config.yaml
intermediate_size: 512
norm: "rmsnorm"
positions: "rope"
init_std_o: 0.0589
schedule: "wsd"
MLP neurons of a small language model. Each row is named by its layer, matrix (gate and up: input weights) and neuron, and shows model dimensions 32-127. Each number is 128 + 24 x the weight over its row's rms, rounded and kept within 0 to 255. A neuron's up and down rows have the sign that makes its largest values positive.
After each neuron's rows, "fires in" lists the words (lower case) most often at its 100 highest values on Wikipedia text that the model never trained on; "fires after" lists the tokens most often just before its 100 highest values on Wikipedia text that the model never trained on.

L4.gate118 [169 175 186 140 103 113 114 128 151  70 151 123 119 115 123 162 112 147 170 143 126 163 135  97  83 144 132 140 148  98 118 151 140 110 120  82 116 108 122 142 164 137 161 102 123 136 139 133 157 134 122 127 138 107 125 155 114 139 150 136 142 116 119 149  85 103 123 139 144 142  91 115 117 134 100 133 140 149 122 133 124  82 135  95 151 101  89 107 130 175 125 120  73 121 109 139]
L4.up118 [172 172 157 143  98  91 118 154 174  82 149 104 118 112 134 161 118 139 171 156 134 178  98 115  88 163 150  92 132  88 145 133 123 111 112  85 132 120 126 130 186 136 151 135 148  99 131 147 153 147 122 111 132 156 132 139 141 136 148 146 146 108 134 119  85 105 134 127 120 122  99 139 139 159 121 128 149 135 137 179 117  91 127 104 169  79  91 116 135 149 145 138  82 113  96 131]
fires in: "1981", "1983", "1986", "1982", "1985"
fires after: "1"

L5.gate133 [103 143  63 121 128 118 113 100 150 127 166 110 153 136  84 122 111  82 158  85 124 151 144  94  96 101 108 101 158 161 161 124 130 129 134 123 158 147 137 116 110 116 131  88 116 141 133  88  98 100 126  98 132 134  88 119 135 115 104 121 130 128 148 143 129 146 125 150 185 154 155 118 112 107 136 141 111 173 154 129 115 130 108 114 116 108 138 152 129  46 169 147 146 127 117 128]
L5.up133 [134 115 123 140 149 116 122 139 129 133 141 160 167 124 110 130 160 155  73 113 135 115 143 148 130 133 126 149 148 118 131 112 124 106 128 125  71 151 146  93 168 152 152 102 117 126  96 152 114 105 118  81 125 113 143 143 134 150 144 121 141 176  95  98 139 103 149 122 157 157 152 148 102 144 130  87 124 107 126  77  98  90 132  98 124 125 144 141 110 107 135 146 102 127 106 104]
fires in: "2020", "2021", "2022", "career", "2023"
fires after: "2", " in"

L3.gate116 [117 169  76 166  96 171  97 136 114  89 119  88 117 111 152  84 123 140 112 140 121 145  94 134 133 146 140  96 106 134 106  98 131 122 129 124 150 102 144 173 147 109  64 132 133  84 117  98 142 150 142 107 134 121  90 144 116 110  96 131 130 136  92 154 153  97 162 140 138  99 150  94 136 140 108 173 145 131 151 114 123 100 165 119 124 121 167 133 178  92 124 117 101 154  95 132]
L3.up116 [133 168  57 173 170 133 100 117 114 138  93 109 133 128 133 113 109 126 126 142 115 164 119 143 133 174 173 137  86 117 126 113 111 151 141 144 143  94 109 144 167  95  94 147  96 114 110  93 175 155 160 120 141 111 134 161 113  99 121 144 161 146 167 145 151 119 139 137 115  75 130 104 157 154 140 130 157 151 136 131 113  99 212  96 116 119 179 154 165  93 124 125 130 128 125 149]
fires in: "he", "his"
fires after: ".", "s.", ")."

L8.gate144 [129 134  96 133 126 144 185 141 141 128 124 136  85 101 116 126 116 102 125 133 141 117 109 115 142 149 129 116 152 129 157 121 112  78  81 131 162 111  59 147 164 155  99 157 162 136 103 125 120 119 145 140 106 123 118 103 141  80 144 128 187 100  78  83 136 158 136 148 135 116 110  79 112 109  91 161 128 113 131 144  99 104 119 128 168  96 113 131 143 142 147 108 115 186 115 133]
L8.up144 [197 112 138 119  79 170 103 127 173 175 125 129 138 145 117 116 163 134  89 101 151 127 111 108 162 145 115 129 143 102 126 128 154 151 153 104 124 123  84 130 120 134 136 148 164  97 178  83 131 102 137  87 107 108 121  97 145 103 130 132 112 101 128 153 120 162 127 120 153 143  87 120 137 114 107 163 125 153 141 147  83 172 114 113 127 143 150 129 134 128 134 112 181 130 157  94]
fires in: "2", "2003", "2009"
fires after: " ", ", ", " (", " | ", "-", "–"

L2.gate285 [119  82 163 140 132 127 116 156 110 106 103 110 108 168 148 108 118 156 165  99 130 126  97 103 133 124 107 156 106 120 117 111 135  90 150 116 160 155  85 146 122 140 134 145 123 140 144 133 101 123  95 137 105 130 113 130 147  98 143 117 153 109 192 170 156 154 140 147 127  74 103 124  98 141 133 159 109 127 145 167 107 126 138 166 162 136 123 112 137 125  85 143 154 114 133 134]
L2.up285 [146  95 104 130 147 112 142 152 117 121 124 106 137 157  84 128 121 131  84 171 143 126 131 159 129 146 123 111  97 109 134 211  77 130 126 149 122 117 148 141  98 146 151  98  90 126 117 105 128 100 143 132 138 115 183 157 106 147 136 161 111 142 102 103 149 119 148 134 133 145 132 119 141 123 149 129 154 160 125 147 104 140 117 111 153 103 100 156 105 144 111 145 113 145 108 112]
fires in: "2002", "2003", "140", "lanterns", "2006", "lantern"
fires after: "2", "an", " ("

L3.gate498 [146 146  97 137 120 102 121 133 121 136 153 167 138 118 129 141 110 119 129 126 131  80 119  84 161 166 124 117  73 141  99 172  95 146 121 150 143 143 118 103 152 143 126 125  95 111  87 154 134 120 129 126 105 112 111  97 142 140 120 145 151 151 172 179 164 168 142 109 146 115 140  90 133 144  96 136 135 125 135 124 150 159 129 111 150 100 132  93 157 114  98  85 132 133 161 103]
L3.up498 [113 105  98 152 126 102 134 107 119 136 147 152 152 158 110 149 130 105  72 129 117 119 124 128 131 135 103 158  89 123 186 156 131 144 150 104 108 110 134 131 122 131 135 104 159 146 138 152 119 101  89  92 133 165 161  51 174 122 112 136 157 128 133 161 178 123 113 119 166 131 120 131 146 116 129 104 113 178 120 174  99 137 114  86 157 148 172 115 119 126  92 135 104  68 115 133]
fires in: "2024", "2026", "2020", "2025", "2002", "addition"
fires after: "2"

L5.gate325 [114 137 114 163 101 130 120 102 116 115 133 108 153  87 127 117 115 166 132 138  66 149  96  79  76 130 153  94 146 126 140 108 103 149 130 163 108 113 159 128 109  96 138 149 120 118 112 167 125 128 150  94 134 145  92 170 110 126 108 132 131 126 161 123 145 133 129 136 139 152 131 143 138 118 154 108 141 111 148 114 143 160 100 129 126 101 159 119 139  85 115 151 144  94 160 102]
L5.up325 [113 102  99 145  94 113 125  91  91 111 137 110 165  99 132  93 137 185 137 108  63 159 109  78  80 139 147 101 158 112 126 135  86 158 129 155 104 148 180 117 145  94 124 119 127 132 119 157 127 132 169  95 139 144 108 146 100 124  94 139 116 147 135 115 151 124 114 127 112 132 101 139 129 111 124 118 145 113 135  94  91 169 112 150 132  89 135 109 118  79 101 155 150 112 145 122]
fires in: "2018", "2010", "2007", "1982", "2008"
fires after: "2", "1", ","

L2.gate103 [101 123 136 113  98  76 153 134  94 147 157 129 123 144 101 165 119 138 120 159 137 136 145  96 143 161 102 108 137 110  80 108 152 138 104 108  91  92 129 130 124 165 137 177  75 135  80 146  93  96 148 102 142  94 107 127 110 128 109 136 122 148 135 135 122  88 142 127 125 128 130 116 150 112 145 103  97 100 114 105 146 116 153 167 117 173 118  90 126 180 135 138 149 115 116  77]
L2.up103 [118 127 141  94  59 102 181 154 111 122 126  93 127 175 100 124 111 168  94 124  81 131 132 138 154 141  80 113 143 123 107  87 159 181 115 139 124 108 128 121 135 130 118 147  60 128 139 142  94  82 169  75 145 110 124 160 114 123 118 163 108 118 154 140 111 148 136 137 160 149 124 117 144  88 156 119  94 126 147 136 116 122 103 186 106 155 142 131 125 123 123 149 165 117 152  94]
fires in: "1991", "1993", "1963", "1961", "1959"
fires after: "1"

L6.gate205 [125  98 160 118 120 131 124 126 109 112  91 128 127 118 130 177 119 129 103 113 116 121  96 114 122 184 130 105 194 148 141 111 127 124 140 176 152 131 133 108 185  81 122 155 131 140 131 160 119 135 114  75 168 129 127 144 108 147 107 143 127 136 119 117 133 138  80 147 138 138 145  94 124 134  84 112  96 119 154 152 113 140 132 130 106 143 153 197 138  99 129 116 118 145 140 144]
L6.up205 [113 142 121 136 166 129  92 142 122 113 154 190 135 146 118 117 124 114 129 125 116 140 148 116 131 122 139 112 139 110  64 115 114 117  69 160 111 151 138 150 102 101 161 133 115 170 137 156 148 146 106 137 134 150 147 147 140 129 128 109 190 134 116 113  99 111 153 104 107  94 156 118 147 134 179 152 132  93 116 152 133 104 106 115 135 108 134 136 112 127 131 119 128 134 152 137]
fires in: "9", "2002", "2000", "2004", "2001", "2003"
fires after: "| ", "- ", " | ", ", "

L12.gate411 [ 89 150 133 113 165 129 149 142 113 117 112 153 158 157 101  97 130  75 146 155 132 123 121 129 131 155 149 138 111  85 109 115 103 135 138 104 154 109 108 115  87 131 155 123 134 122 110 119  95  90 114 115 173 103 144 132 118 138 124  69 121 111 102 162 163 120 170 143 160 129 131 100 140 153 135 132 134 137 157 120 122 144 144 101 112 124 107 154 164 137 105 177 107 133 147 111]
L12.up411 [ 85 159 119 146 135  96 126 146 156 125 142 140 131 109 120 119 208 143 161 146 125 119 159 107 137 110 133 135 142 140 125  90  62 131 122 102 125  86 144 129 102 129 167 127 176 161  95 134 103 118 148  99 141 153 147  83 122 153  93 114 153 163 120 129 164 151 177 131 114 124 163 164  88 138 161 192 166 154 129 138 125 133 104 136 132 144  97 129 141 144 117  99 100 113 149 131]
fires in: "a", "abc", "audrey", "each"
fires after: "\n\n", ".", "\n"

L15.gate322 [100 127 165 118 132  76  84 118 133 118 119 142 143  86 125  76 112 112 132 138 155 134 126  67  92 130 167 133 135 142  80 153 116 117 130 128 147 106 122 152 123 143 163 164 102 115 130 140 170 135 129 149 157 116 121 127 143 118  91 107  96 128 120 125 105 113 147 140 101 166 172 121 103 126 132 130 148 171 132 110 130 104  95 170 158 128 104 110 128 142 152 150 115 119 123  99]
L15.up322 [156  93 117 137 151 142 112 131 119  97 101 139 142 108 150  98 125 111 141 114 120 117 148 161 166 148 131 102 155  86 111 132 102 161 150 139 132 128  89 164 114 124 123  96 127 179 108 107 148 127 114 116 150 122 107 114 161 118 127  98  84 123 150 163 142  89 139  82 137 155  95 112 109  74 180 158 162 154 147  95 169 133  82 152 150 170  89 127 140 141 116 168  97 137 122 124]
fires in: "a", "an", "aft", "audrey", "abc", "one"
fires after: ".", "\n\n", "\n", "–"

L6.gate91 [135 110 104 158 127  76 134  71 161 163 141 120  85 104 136 141 112 123 131 111 113 125 155 127 111 154 124 137 121  97 133 142 102 149 166 124 139  96  99 128 118 135 159 121 146 127  92 132 127 109 130 111 113 155  99 131 118  94 124 149 145 113  90 145 156 128 143 127 108 124 107 152 104  95 102 118  72 134 104 139 155 151 133 175 125  82 141 126 136 110 144 125  96 199 111 125]
L6.up91 [153 134  98 163 126  72 150  91 137 133 144 162 112 122 155 128 105 129 187 143  87 137 168 145  92 129 125 131  98 115 120 135  85 117 155  90 137 137 144 141 130 138 119 132 110  74 131 143 141 146 146 146 150 141 128 157 178  97 119 114 126 124 121 139 156 105 108 115  78 111  98 159 146 112 132 167 125 129  91  80 113 174 134 132 128  91 119 157 159 101 142 119  99 148  86 125]
fires in: "2000", "2004", "1994", "1991", "2007", "2001"
fires after: "1", "2"

L3.gate311 [140  72 135 160 117 126 109 137 151 137 144 108 122  95 118 132 133 118 117 111 114 123  85  82 144 139 102  85 141 115 134 157 127  97 148 142 107 112 134 132 126 133 123 141 165 103 139 116 125 146 140 123 111 137 117  55 159 168 131 120 128 104 123 132 161  94 130 126 113 149 167 171 157  92 118 176  80 140 116 123 113 153 107 180 106 105 158 146 131 106 183 119 156 116 151 127]
L3.up311 [139 132 153 127 157  91 140 129 100 156 148 167 115 147  98 110  78 142 166 151 129 145 180 102 132 143 150 172 121 138 153 123 118 161 143 108 145 146 144 147 138 166 142  98 123 112 133 137 152 123 162 120 128 121 132 171  82 142 145 124 102 154 177 151 124 137  74 144 163 123 142 122 120 105 146 107  93 107  95 138 137 102 179 121 146 145  92  92 116 100 117 148  97 145  98 159]
fires in: "2009", "1983", "2019", "2001", "2008"
fires after: "2", "1"

L11.gate270 [110 156  76 107 157 104 113 115 133 140 130 190 161 171 171  90  99  98 135 149 149 141 132 111 119 184  84 131 127  98 120 123  82 158  80 119 131 112 120 102  95 155 116 154 112 142 118 169 123 116 133 154 158 122 126 148 126  86 158 131 144 132  92 150 149 148 146 110  98 136 154 177 124 143 132 131 143 128 119 129 138 116 114 103 128 168 123 119 112 155  97  88 111 129 125 133]
L11.up270 [ 95 148 109 154 115 127 117 146 173  95 127 188 163 126 110 127 150 102 163 127 123 119 177 138 163 120 121 108 121 126 148 124 145  87 132 114 165  80  96 151 175  88 113 161 136 108 134 118 107  95 159 126 165 173 155  93 125 145 149 133 115 122 144 147 119 111 144 115 115 116 139 141 150 133 110 119 153 156 136 132 133 125  96 143 136 160 101 123 136 178 141 164 186 105 119 130]
fires in: "a", "an"
fires after: ".", "\n\n", "\n", " “", ": \""

L5.gate234 [138  87  94 125 155  65 129 126 136 135 135 111 146 144 112 163 128 104 118 125 114 155 115 118 128 192 143 156 131 101 130 149 128 132 154 105 141 126 135  71 142 180 132 103 122 126 106 100 110 167 115 140 101 122  84  90  96 123 108 121  99 135 131 152 167 117 177 122 116 145  97 174 137 104 145 121  80 153  97 119 110 160 143 103 142 103 140 126 134  96 154 154 112 149 142 138]
L5.up234 [126 130 144 174 114 110 126 110 138 101 136 152  91 129 135  91 113 135 142 166  93 108 150 122 122 115 156 121 120 134 102 116  77 159 160 142 122 113 162 166 163 114 106 127 135 130 140 142 149 155 155 104 149 114 142 107 131  95 101 125 158 141 113 161 133 100 124 188 106 129 127 134 137 115 140 133 184 132 130 135 133 106 102 162 124  92 129 158 135  84 132 123 118 162  93 128]
fires in: "2013", "2006", "2014", "2019", "2008", "2007"
fires after: "2", "1"

L4.gate330 [116 137  95 153 125 132 102  80 142 108 136 109 103 151 118 137 104 150 116 110 125 115 174 147 115 134  95 144  82 125 120 103 152 113 177 119 157 120 124 144 135 147 139 141 135 158  97 123 150 112 116 123 143 124 126 129 163 116  99 112 144 132 133 127 106 164 144 155  97 105 117 162 102 115  95 109  57 119 110 138 128  83  87 146 152  70 130 143 145 130 125 172  87 133  73 124]
L4.up330 [ 99 129 161 180 120 106 141 124 134 107 151 148 106 130 128 165 151 102 143 132 117 162 107 103 104 127 145 138 111 125 160 127 110  87 162  96 117 151 127 111  81 116 100 149 136 165 112 142 110 119 141 145 114 122 122 118  88 162 105  96 134 112 154 133 159 107 130 118 159 127  99 133 102  82  98 148 121 123 172 135 139 109 122 147 152 162 119 110 140 143 119 100 122 133 111 164]
fires in: "1985", "1995", "1999", "1993", "1977", "1935"
fires after: "1", "2"

L4.gate110 [ 98 149 137 161 146 150 152 129 114  85 103 156 142 155 127 190 141 124 139 137  91 105 151 168 140  77 109  97 108  85 123 136 129 126 161 139 137 126 135 138 186 115  76 113 172 116 128 110 178 120 123 120 139 117 118 101 117 128 128 118 167  90 143 122 195 156 152 126 148 112 105 115 166  68 126 164 139 114 111 105 119 155 131 105 151 104 141 161 136 157 123 159 111 123 117 151]
L4.up110 [139 162 125 158 166 158 167  73  85 102 116 157 128 151 155 175 124 124 126 180  81 108 149 142  83 122 114 135 121 111 101 134 118 129 120 135 116  97 128  77 170 139 117 143 130 145 109 113 173 106 175 104 169 156 147 110 123 110  85 162 179 127 129 140 175 144 131 115 157 133 128  93 188 105 132 138 143 157 114 126 139 154 146 146 127  81 124 152 122 112 143 156 129 130 117 157]
fires in: "2004", "2006", "2007", "2000", "2005", "2"
fires after: "- ", "| ", " | ", ", ", ") | ", "–"

L3.gate362 [141 161  93 135 126 109 110 113 111 137 111 157 106 125 134 169 149 126 117 144 168 150 113 140 159 116 132  98  85 149 129 145 148 112 143 110 101  99 137 164 153 131 150 119  57 119 114 116 101 151 131 121 145 137 142 115 129 101 147  97 105  99 140 155 121 130 132 145  65 111 102 167 111 156 135 127 131 163 114 175 138 124 174 143 144 105 130  96 145 137  84 161 112 117 129 119]
L3.up362 [179 135 138 100 139 114 101 114 124 124 101 143 125 154 131 150 135 140 102 145 196 122  99 104 142 134 140 118 135 115 139 178 127  83 158 114 132 122 160 145 129 121 142 112  80 111 122 136 101 141 128 103 135 145 148 135 121  72 142 122 102 138 168 164 134 158  79 135 101 130 135 169 136 115 123 112 130 185 137 182 158 111 176 155 144 126 113 108 128 150  72 142 107 108 125 136]
fires in: "2021", "1966", "2020", "1965", "1964", "traces"
fires after: "2", "1", " tr"

L3.gate337 [173  96 149 157 109 119  90  98 135 143 108 138 142 110 102 117 124 113 133 132 132  98 169 133 135 134 128 140 157 162 158 138 149 119 158 119 132 122 165 170  93 163 127 162 132  89 166 132 126 133 127 162 117 163 166  94 142 150 164 149 130 175 102 120  64  81 112 126 150 126 160 181 130 144 134 164 147 141 150 143 161 144 129 135 101 174 132 131 102 142 160 154 116 163 132 113]
L3.up337 [172 120 140 161 106 135 127 108 124 141 134 114 146 128 151 115 160 166 116 134 113  90 152 151 123 137 150 122 132 121 150 135 138  88 132 124 114 195 193 157 122 138 130 121 116 122 169 147 115  86 162 148 126 171 146  93 136 129 172 176 126 161 102  91  82 118 169 121 138 145 124 158 134 128 128 170 104 110 146 115 125 151 133 126 131 157 118 141 102  99 157 142 108 136 133 125]
fires in: "2002", "2004", "1998", "published"
fires after: "2", "1"

L4.gate313 [115 113 106 118 132 102 156 105 134 128 166 163  63 138 143 115  90 126 125 129 127  99 129 128 111 145 124 113 127 154 143 114 119 132 152 154 117  93 124 136  73 124 182 143  77 115 149 163 136 142 167 143 128 138 109 143 134 100 104 147 102 121 139 147 156 128 133 123 106  91 132 137  81  98 155 120 140 140 160 167 166 158 142 160 107 108 123 126 127 111 121 137 118 168 119 108]
L4.up313 [104  97 102 125 161  70 121  76 121 133 157 127  77 154 119 136 108 131 118 123 129 121 123 155 126 192 125 126 127 122 140 108  89 129 189 147  82  95 105 130 102 136 149 130 128 141 160 151 115 149 157 146 152 141 112 106 107 114 142 125 101 116 100 155 135 108 122 125 135 123 129 170 132 117 132 143 120 127 127 170 113 156 145 120 143  97 125  99 118 130 123 131 133 170 158 119]
fires in: "2002", "2018", "2003", "2016", "2014", "2017"
fires after: "2"

L2.gate79 [121 159  83 127 120 161  74 147 122 137 139 157 117 138 129  76 107 135 131  96  91 126 119 130 162 149 120 102 165 120 150  84 132 139 104 140 148 142  86 143 119 168 127 130 132 135 142  92 154 165 115 116  98 153  97 148 124 129 128 140 131 175 107 132 145 136 125 112 128  88 153 143 127 158 120 178 123 109 135 175 169 104 109 115 121  86 132 130 150 134  72 118 146 146 115 115]
L2.up79 [129 142 128 152 122 147 146 168 129 129 143 135 123 163 147 109 156 164  87 105 148 130 111 169 153  96 145 157  99 142 102 139 194 106 134 101  78 151 151 142 153 160  99 134 123 117 127 144 153 100 170 115 147  94 113 121  47 105 145 131 139  94 152 151 113 100 154 106  94  98 132 135 153 117 185 160 124 136 131  44 124 125 166 135 107 109 123 138  92 103 110 114 121 104 134 104]
fires in: "was", "1998", "1977", "1935", "first"
fires after: "1", "."

L6.gate198 [127 128 101 106 129 113  91 146 132 123 115 136  85 100  70 110 132 109  99 125 123 123 136 148 115 130 129 123 121 128 117 110  70 177 112 179 157 106 127 162 142 120 119 134 133 143 115 170 160 175 138 112  98 125 101 115 100 110 120 108 125  85 120 118 117 163 161 142 117 176  94 144 139 106 137 146 142 174 105 153 133  87 144 134 100 150 145  99 138 112 117 120 146 133 125 107]
L6.up198 [114 138 109  96 155 132 125 147 153  84 135 141 147 131  81 145 131 129 146 119 123  79 115 172 111 129 115 139 113  93 110 136 150  81 151  88  97 120 134 100 148 105 136 116 108 170 145 160 115 126 165 147 108 170 129 131  83 131 105 145 147 120 137 157 127 128 147 147 107 133  89 171 170  96 141 169 142 172 104  95 128 104 136  96 147 131 115 124 120 108 104 123 131 153 116 114]
fires in: "1966", "official", "1985", "2018", "1967"
fires after: "1", "2", ", M", "."

L3.gate70 [169 147 146 140 139 174 123 161 143 144 169 121 111 199  98 121 119 120 123 144 106  97 158 154 111 122 127 100 122 113 121 100 134 130 136 110 130 134  93 130  89 134 185 144  91 127 105 127  91 157 133 170 154 118 126 152 111 110 132 105 138 122 128 104 197 144 151 119 130 139 105 134 171 131 117 111  87 141 117 145 161 119 138 152 109 162 123 140 124 121  88 124 115 125  86 123]
L3.up70 [149 132 127 114 128  95 139 128 134 143 129 120 127 133 112 146 120 143  97  92 132 118 117 187 122  80 134 127 121 103 138 132 134  83 151 117  74 146 114 168 125 112 190 137 112 146  97 152 127 171 132 132 102 128 141 122  87 143 115 111  95 139 118 155 134  95 146 126  83 157 131 127 104 151 116 101  82 139 149 104 136 156 152 143 137 176 115 103 133 141 151 126  69 126 126 112]
fires in: "2021", "1963", "1973", "1947", "ii"
fires after: "2", "1"

L4.gate254 [146 188  94 155 138 106 139 126 134 151 137 145 107 119 148 124 104 123 119 110 108 124 123 127 148 148 157 120  88 162 130 126 107 154 137 165 153  87 139 114 125 144 109 105 149 125 103 132 182 187 147 124  81 134 132  72  79 106 115 143 132 107 119 132 150 113 105 146  89 122 169 112 133 116 127 153 140 113 107 141 176 154 132 114 125  47 151 166 135  77 125 155 134 178 158 121]
L4.up254 [103 106 136 178 141  74 125  83 109 149 166 109  91 153 118  81 124 138 121 139 126 139 176 111 140 147 135 122 102 134 141 107  94 194 159 136  97 117 140 101 136 144 113 117 133 128 116 125 123  92 119 151 139 160  98 118 124 149 113 127 150  89 140 165 129  86 170 149 137  98 133 151 118  84 137 151 102 159 100 105 125 122 152 144 142 101 115 141 102 116 117 127 153 150 135 177]
fires in: "1988", "2018", "1987", "1989", "1983", "2013"
fires after: "1", "2"

L4.gate485 [134 165 133 126 131 132 102 138  73  95 185 123 147 142 144 108 128 106 131 159 105 100 143 119 106 129 161  95  74 136 110  89 123 141 128 127 157 123 150 106 124 134 113 184  78 159 116 112 111 136 169 152  78 115 155 114 116 110 121 133 135 150 134 116 156 130 129 161 152  98  95 155 129 131 108 131 104 144 143 118 160 139  88 125 104 143 131 157 111 109 128 140 107 126 129  99]
L4.up485 [137 133 129 123 117 108 151 168 115 176 167 132 137 120 119 146 132 107 141 137 115 129  87 131 138 142 130 121  75 140 136 150 145 125 148 127 154  99 138 129 152  99 193 149  71  96 120 131 130 125 129 124 103 131 143 100  84 188 129 190 154 111 129  95 137 112 178 119 131  97 106 120 162 134 131 106 149  92 135  97  94 125 148 115 115 147  99 121  72 145 177 100 168 146 143 135]
fires in: "1992", "2007", "2006", "2003", "1993"
fires after: "2", "1"

L6.gate121 [151  89 108 174 107  89 124 106 141 155 200 136 126 140 149 140 118 109 135 107 141 188 115 136 138 113 163 141 106  90 176 152 139  70 125 175 145 158 121 113 121 142 144 131 116 156 129  96 117 156 106 124 130 117  61 103 100 165 149 134 115 128 118 167 181 169 146 134 108 134 138  88 175  97 120 140 154 178 143 133 149 120 159 106 129 113 110 123 116 136 152  93 108 163 135 157]
L6.up121 [117 176  81 134 146 103 127 134 109 128 137 160 116 107 118 139 122 157  91 130 124 164 114 132 128 125 160 160 161 142 108 140 104  95 150 146 132 149 123 116 106 116 122 133 132 152 121 152 131 105 106 145 154 142 151  93 161 101 126 111 112  71  99 112 116  86 103 129 110  93 106 136 116  72 119 126 130 112  88 159 152 139 143 109 124 123 114 152 125 172 107 171 163 121 110 154]
fires in: "2003", "1", "2002", "position", "2025", "episode"
fires after: "2", " | ", " P", "1"

L4.gate323 [118 105 138 129 112 123 138 129 134 113 120 157 151 145 121 127 134 120 177 116 108  95 145 139 140 128 100  98 135 156  81 113 135 181 133 102 140  97 144 140 148 109 140 139 106 133 119  97 130 103 127 114 111 101 133 151 128 124 133 137 152 132 140 129 125 126 120  70 139 151 135 142 128 132  80 111 156 144 138 121 138 113  84 122 177 113 126 150 150 128 162  74 129 157 152 108]
L4.up323 [114 137 130 131 138 141  90 150 122 112  87 110 129 137 121 159 192 121 119 112 140 166  88 123 138 152 119  82 127 120 122 126 151 144 138 166 120 154 164 158 156 104 103 160 145 120 154 149 120 119 162 129 138 114 151 120 125  98  95 129 103 100 128 108 146 167  79 115 109 152 140 135 130 107  99 109 114 107 145 205 113 136 123 150 127 119 130 129 117 133 142 158 107 104 147 108]
fires in: "2015", "2", "2016", "2017", "2018"
fires after: "\n\n", " (", "- ", " ", ", ", "–"

L6.gate242 [165 152 115 155 160  63 114 141 175 141 123 126 154 122 121 115 123 114  93 152 118 114 162  86 134 120 141 151 100 105 126 140 130 108 126 133  87 166 120 117  93 115 126 155 167 131 120 152  96 139 119 160 125 102 112 119 161 168 125 132 113 128 117 125 140 157 166 114 148 142 145 117 111 145  68  96 141 148 177  96 152 132 134 157 125 115 139 128 128 117 160 121 141 141 148 119]
L6.up242 [160 165 101 127 137 107 164 104  97 133 153 155 128 184  76 101  89 124  99 109 124 190 157 131 126 120 134 167 132 102 146 108 104 114 114 123 107 130 154 105 173 142 101 129 134 101 124 137 139 120 137 117 104 173 139 118 128 153 135 130  90 100 107 101 123 151 135  95 132 146 126 143 135 158 151 114 133 140 175  84 146 143 132 145  94 142  91 120 128 113 182 163  94 174  90 118]
fires in: "2022", "2013", "2020", "2024", "2021", "season"
fires after: "2"

L6.gate307 [157 130 118 133  81 108 156 169 137 155 160  79 116 105 141 171 118 107 116  91  95 146 107 119 113 159 133  87 146 118 137 133 120 108 140 130 144 152 101 186 124 161 187  99 143 122  96 112 152 111 134 131 103 108 114 120 110 164 117 116 116  77 145 124 104  81 161 114 121 137 113 104 117 144 102  99  81 119 110 118 139 125 111  91 110 104 131 101 128 109 109 102  88 134 144 166]
L6.up307 [163 163 113 149 151 123 130 112 112 156 120 121 169 141 132 136 138 111 116 132 133 109 132  74 116 138 163 145 129  95 169 125 129 126 139 106 161 165 136 164 167 143 136 107 151 174  45  99 164 136 150 169 141  96 112 118 103 144 120 106 105 131 145 108 116  86 152 142  78 110  99 100 122 139  87 107 116 150 104 128 120 133 120  74 128 101 140  57 137 147 117 156 156 132 159 163]
fires in: "1991", "2009", "1990", "2004", "2005", "1990s"
fires after: "1", "2"